{
  "d_model": 192,
  "norm_eps": 1e-05,
  "positions": "rope",
  "bias": "qkv",
  "init_std_up": 0.0217,
  "init_std_down": 0.00444,
  "optimizer": "adamw",
  "beta1": 0.9,
  "lr_head": 0.00541,
  "decay_fraction": 0.769,
  "decay_shape": "linear"
}
MLP neurons of a small language model. Each row is named by its layer, matrix (gate and up: input weights; down: output weights) and neuron, and shows model dimensions 64-191. Each number is 128 + 32 x the weight over its row's rms, rounded and kept within 0 to 255. Numbers have three digits each. A neuron's up and down rows have the sign that makes its largest values positive.
After each neuron's rows, "fires on" lists the tokens most often at its 100 highest values on Wikipedia text that the model never trained on.

L9.gate247:155166117114131152133131120103077163115092134126165152111138151137165095148104129124170134120069171200154159117126141183116086159117111115121119103128136131089161107138130083100167147105119162106110145099143117123167112121127104155155169148098119094162094180179115121105063122118074096147160097157132088117183150062156122127161139116153129131120126135108186161168142083144066139140164
L9.up247:085164145146136083095145197129122113091141123096125108128072144074115148132074088168115113120131128156161177087127097123097172123171102185120072137076132111075155098114099126140157131111107166135126162095153116097134116146088180150215179093152134118114148149111103198134163151113155178132106181148112113069070180096102127125071096158187183119149173130150080128147115129058103163119151
L9.down247:136170079123159126125135134095124185123156091115149144144116096109112094163127110141125094124125097104158138140128152126141158143112069069116137106085150134114181134146202146124151102148183113104088074103110149121095153125158112126154191090144093086108177102126196130151082166127127095093143040145160123119115120087136106168129147092143138095148136128110145156150146106122183160143122
fires on: "a", "av", "ast", "h", "t", "m"

L2.gate421:102114093105147162127138129178207047154104126142123184176123178111110132136146036124165122109110182112114049142125122143094133131138110083083100126152082180118145120123115127131141059093123147108094068045134138140150128113149111136120102040072097146134145142154168149146130145145096138131147124099143100159218169171086097127137089062101074131069136170140130146161083107136060158141132
L2.up421:116133152127117128150109097069103101141117100137100104115153171129135093143117129139135148100064133098142134150059133137090117167126162112141119108153141134178161091148119133103131146053121158167160149086123062149122138163100094137164138106040072128119085121174176143117111170154124155143126132118164171120156126133177177102112127128146171144166113228087123164150193167127166144140138
L2.down421:170121161078107081130173104097117111166167191192106175161121133100108108138127142152157110190139132169132204155067139121094129134119152139122135183137110123130135105079111144125186062119141144206080094166132053144152119127116134169142126094152126151124136169132160155226148153155191150166104112121171152076146127121117126131143108152138161118048103186101102112108117121139106130052130
fires on: "all", " list", "ings", "ater", " number", "ill"

L3.gate249:144177084101074163120130077186104106082085141143147214145161070092093127133129131119120167140094088109172068158118086103118080089130091140189130155137119097068143089121156133109105094139124141076189126137053167098102153116135104155179128150121107123111119153123112073175129176163160140113131103162141139131147120127097114119111107099165113112116118122123116138123092121108121156114077
L3.up249:142146090156140182072134106152147154121027108122106086111157148121087138163075051127148114142158121131110073113118163100131141026076176129120112132125105111178095091106164086126223079135151145175161140108099121132105125182138117161158102110166071134137085104204184170134141119147158193135119104094113087113134132088118121098107114122148128154174118115125094183126149132102158102179131
L3.down249:123158108128146127137106159169155124118102101157057090120158138157163066110117130137146101102150120165123214140096113129158107077158171091169127177133061158105150105124083143159129144111164095126111144136128068131085105161115139072158140124140174166083095074106177153096255155122067079180126143109101128104124141133080117132152105212100168104126126151099122142105090129118095130148169
fires on: "ad", "ill", "ak", "ent", "ec", "ing"

L3.gate68:182141137082125155096187071172131114150150078126166100143135077131159148118194102097152131144097167090112053137096125104203156115119118073149160110148190181095097141137155109166117069086119115114149131148171123178095114084084126118172061142106101197118137141154115074155138187128127175143184076146129130165045170143109092103146101087112132094069133085119111124158072115150164076145145
L3.up68:124115094152090115098111101117171111128073123102163126135097158113145101116084116133146095074118087133129145172101093145123157071129112122050192143075116105193079033074152178094187132046123174153138120119099107135141120144112053105136112150131061125164109120138159136139141162142120098126154126113125151122113119138110136108116131155125186148096105189097136163146094127080125139104152
L3.down68:151190110108129135130163128107151135112078095149099107102170185185099084081139158113155096162205079133106141145093158090163167162129170089163084158150128109135137159144112095125116146119118130145158085113148159177142124095073123082078132140142106141089099076145080122096144150099119123147131187113096080096095112138087097077148186128174154132132152171150093132056103090186110126112083
fires on: "y", "ill", "i", "ec", "all", "e"

L2.gate257:167121083121053139142053166131108111085173142139134141059090160061152162103114129122168126166131112145097098130129063119131119169115114142111127128161163146199132112246174145118096174071205090130112152136118087143111123163138172115153162099093186159113134171120115078093122108157134136094115171150114103124176143068159141166104100139116133066110079141145166175117111182135144096055104
L2.up257:120098102185114140133128120124050183066130183162111154147135100164126159101143155117165124111145089107125094144106118191091120150131080187166119142154085154126114082174097093081139169113086108086061139149169108092128113142122157096189143123154195165100126112094112173121162124155091126123121126091113135111168098127119085213128132206143143120129099092126135122119185144093154094106107
L2.down257:069117162178098120120156125141126119101153088135159183138126134091113156125137143068141143066144078111067162112085092147110173132124136126165154129122091122169163123147052119102114175135142133105119135147121140092111113133128221107196154139157163137089112150086091085099133152147113120071107161117092108075137137095103150208139122186089103169119113086047150080171098175208159121101084
fires on: "==", " writ"

L2.gate380:130166139090076044185115117137093052180149159123090088121021115153135129082211116136135116132140154111089158164133172153105175109109158138161095106109145167093192112146196142152087111143134147073088105080044170115104125089134114148128205169136132103104116121111135122127113192148097178137099142132172186143146139137073137153131145146096108103153139103170124134183161133135137135123091
L2.up380:104163138090127097126108115125122155150124144152154134141073138161074168094179045192145170132088126159131087159130117095102144103184121087155071099126111125106146131169131134142099086117210145103146118067071150130128102131132088156116123113138058109131122145144148137137119176118148177151127116084127147095173146140096184069102114147100062132126076140217151144159128211167076123101080
L2.down380:161106177117127072144114126097114155069133119122139104123041155129146110078144180150118168066107179031154100101139137116079162150173111107149117122117140134130142136162155137141085062125153121065111135111127147155112146139105146158134164072154115119157109125143125078151065150137130143131063089086147121110110081131130147139120100135087124154150184106104094092131165137132096069102063
fires on: "===", " ===", " =="

L2.gate241:120149153158071122122051127131143153150171134074085100188179123147115136069114049152172172165124175140150096121049125118151099170101178138103108128083076125131117133166089195100141130085130174127141144076119115107091110125131119098188072110115104102151126154137120110126159112182142129108125124120077108149206150105178183120072139129130139139183201169116139098128112129151095126185097
L2.up241:151126154195153131123136189084112097188042185117154087055091090113142132128142157133149089165129105156136165142129116160173119108135079128111116173151160172149128162093162129097145174094194127136147144132166152094140112166078097176099141163128156123134124152144129077122127223048167193116119138084134103147114179108117079158127150070157136129122126119105182163096135154076146166119166
L2.down241:142173133117135100091161128155132141116138183100113141073098115104156120106151126216115095165120124166157125132161119145190125121112114132135080151120163183195161088072103115086157164099198112107137136100134094129125134148136111203097102127106128146138151138081143153141180192112176165129097164152145172089174132097130149113152184056068120151113110125068153143101074166091105167128229
fires on: " =", " is", " prot", " was", " app"

L8.gate93:110182099061115137141110130125079167146159167028105099082085144079092076175168178129126131121160177150114154084125149105069111140130189098120090105108112122073107162128094166087164123155096082106077107103142104118104182059130107169161152112085130146110102084137132134122106095165119153088121140080144135119115172167162101135102110200142118158145120166128144173072099148152136122092153
L8.up93:156132108115149108064120154129171177154117098150132068119130111163120152103113144085182138152141135116093082130137171117079128141106113132124174103077176099137193178150096144162157117144089081135139176168139105144118195093036110164135140079185178129155155151127159153172141113141110176137128128099146139132081124126140159097205116136149159170149157112122144096162046175176092128125179
L8.down93:181119118130142082120114082131130137159144077165066149126134082097101110132148163146171072094119084127116161155123142154092162102086126141133131108159082164204085125114120113147188055102036056144142196136074078138142081150147172135097103059190156103124151148141137077198113144152119141138119171085113108137107172104149194123134139117162132148104158080129121093160116145158117194127114
fires on: " all", "ome", "ess", " most", "ost", " other"

L3.gate322:117113176146097084148130142191105153145150158189164150093096102111115119119139083098185148094136098121137124091116196115160191168128172142179136118155114099110146109176040098152073084095117083139176127087127136123128171133170064146171111138124102088097104161138114113120099137167099112106156070115142166124156091178112100070154136221119125156143110096135143129133138087164070139095088
L3.up322:088108157196104092157158125112100097129102159118104181102139181148147140163143149109125089105075116164149155094081149121134132163077143123199099121115108139179110149214131145169128097134082159133099106103129089085081144115106096107095151148126104165160098050128135171138105183200118102115122102110207172112181114184126154116108128135136139109169133128127089090124118116132130150161159
L3.down322:066076179116142096131096124132131077135115183129114164111108106055098126123152100129094121017110116123125168103189202215143157129082137129149103138160177124197150104162065146202110112209117147112163202113185101123119122166132155120105124141122103111106127106147138137151189154124079128140188167146132085127087136172158182121130099195141142154097142117111125134165122111176166118139107
fires on: ",", " by", ";"

L3.gate156:172140157092127141135144146115094100187143190129150157111135141109113136122131115115203161155101126114061134105146170139109131141096105096108106113076077185086198109141132186185110137138130109118134128111107209128080131100152177122143149166123125127095116153150108088070114166145126091109135113135194181199133148132075114146077177131077101111115182119078129169067124110060121097131082
L3.up156:178132146147093136147165121133176133163151129182154165158163108152091144051093165155142169120106164118121156189153136128041112169140147134183132132126134125140166120187134123125084145157140144135196106156084071122089124120085120119094191157135068148156102054078131200148106172131117111084151131140161126063160156133097154070152116136075119164154116198107064128133142170126089102138203
L3.down156:107105159100043112167133136129074100108142114084145198178097166145094150089102156077146135093085156115140091172129101154126172129114157049163176116129113112100128112159119171093107100148080223110076171129107128153095117102160085129150151177155135122100103232134167082117078150112113088147132147124112198112089150146131096139151107097096098128106125092162148064148182133143082078074147
fires on: " ===", " can", " began", " ==", "==="

L8.gate122:114173178080082151121058115120174121170168086117137152104088146071132096137141167155169165185099186118122194142085158142095106126117131107118152108104155112101131105126073153125141125159119114118167093134106133139109133093144137149147166128101140121150117098078137127081113107112066123121139133146097129062080155103100141132123092223106155188134174143126218109168121169191075138096125
L8.up122:162183111123155157145112145133171137180151054087137123145128135126116157113184142151104117107105079113163116151091137165062112095118156130095149133067128121060136153119142102094154174086136095068061137101163179164126177132127154148097092110117132114168180109099161128126192114150105053151102147117126106095124129150181105166113131132090129217142120141095140153184119178122067132099147
L8.down122:154122109126131130183111105130098146136124117124114119126186139170121211132126176093123141124131056053124106149077148123114134147097111104178115128102082107124123176112127114094120138078142082098095140094126135133096191138130129110125129157120123117174218133075146083158145120156173085130084131146150127154164094089090120150129124113123138213119126163087134092064128163160094168136067
fires on: " other", "ent", "ther", " several", "ition", "ome"

L2.gate95:110123143106129061074145188097144082176131073166120145121114179131112114146086080129149119118067111136161106078087115161116101146176103125112111174113145156120163112151134117105117117108230099108143177135058201121107095185109101039148137133162074147123129151120112154146157216161113120106120093110143152122170154092092175154133192119132164084141104123163144177154155184157157114109158
L2.up95:127121121150115122175108119128107136135143163092132083140086082093129118163179184109120139140124117099152160137053072127089133134114105157151183189112118139130137081127148132153198149133074125126062149125110125153087121109087165112170182125161240108098130164113117117166106146108140110127102169164094136079150166142127087156120192127201166120106157140127139106175168102066141123095163
L2.down95:129187104152126106104114144140056106097094137107184149141115156104125077092163068121133120083173123116132059116176082135210131184117107106120119082114086152100151155114143121164092117162143140175111078120146118110157094103151137154193101080085098101086105121117192141168099117072128133128127111137169181140094068100150145174179102171135156131147095100199099151162143116192133165151043
fires on: " ==", "===", "=="

L5.gate129:093149066158105128140206187163112156188118122174113174198149103113105136137140064112121150112158129118108148118110109085117145145112148114148116139122105136122142073151047172124051112190096099141124113135158087127152149116163103159155177171093096130137062116115112129148108202094090131133102100110136166156185104169144125112149178209102147128101171085068077134139066069188055135101187
L5.up129:094128149151136153133062107142175179172131173157136180076121124128102157159147154098117136142068179119127160100147168169126158178121174151092077109107131124205192140172117149151091155134082126126178145074185064083115123180119081136154171156100134150144171067180107192128056142167175135154143126069150062074173141124110181102122141127119081129153181112102140126187125123136127133125134
L5.down129:122064184165148103131139150113131139101122129100104157115168148080135135140098209046080139086103169090197179115106158182134169177133112166127114097121162149113105135166105122098142138130051221141153127149077120137156101133137097120068142067123170149129121074105098133175103145154093087106109137106145173107111133164164041114189129201111145121087156067099135128120101118089121118145164
fires on: ",", "e", " by", "at"

L3.gate80:127149151114115186102092137131130095153123180119158072109117098089194103142106154169137112145105110083101140113192146097127075144095184090129108136138162177162154101134090113189084151139145095188145176146089166156075202139143105159099188154086149150155081159091153126069103131139134149131122162161126111113134130120199129104115129110128136146133060093168139171177077136170191123105153
L3.up80:142092170188184094126061060128093180136145134119132095136103113050121149163150208124062153075103096149142107079134182094115115078122150111113070123106120097154195105083094131116123160125126130138156154138164127143152102139097138115087108122047061088176102104071183129132152144141107151145143145150166154089113151127116068157087138095127121145194124144121076065194134136120198116176162
L3.down80:087099139100127055186142114160125077117173078214095130174180123152097087091141116103113178089169143165116123125089122173094203088171093170110170111118095074157112132166074119099143097169122096189109155081103129105103124125154108113118144172139089114117147159075079168104190173096110144137060109147123140072140141116092145198136087125134152144115128153084134076154145108104133124141105
fires on: "il", "e", "ail", "ine"

L2.gate399:078175219113135148106138172109114107194105137100091114091066163089127066115149130160170129163118126145124166135093114151211098143133132142120168153094128141145173100110108104057107141089141188108144159166148127112116185151101096185130142159144146089137072176110128131124034170155176213078113078167124213113153179075083116142121142149111105102114138144146126144131197159104177163135155
L2.up399:124147169105119146096203118144121104182133100118106157157103162090130149146117076120122105090129135160082114133162092105066154181153130174052125138079146127081074109142122125095124129152145083091082115164118224140126192077118172179153149138154161140072120127117130127096100144105096101137147146146107167133100128148088105068174193148134138163107151158078150131171091079084077143115159
L2.down399:143103115140114168173178157102183096158082145232194161151184104082142145124107074142138141078173141110148105104127126093129112212073122142121082126098142077084143134142201130120132104091132087164070141108111135127137178099160113137166118152130138144106102099169140148170138081100146096104125097149155133162145100159104149147199071147145129138132133135143124169138096080166141162161162
fires on: "ol", "ake", " ==", " Location", "ine"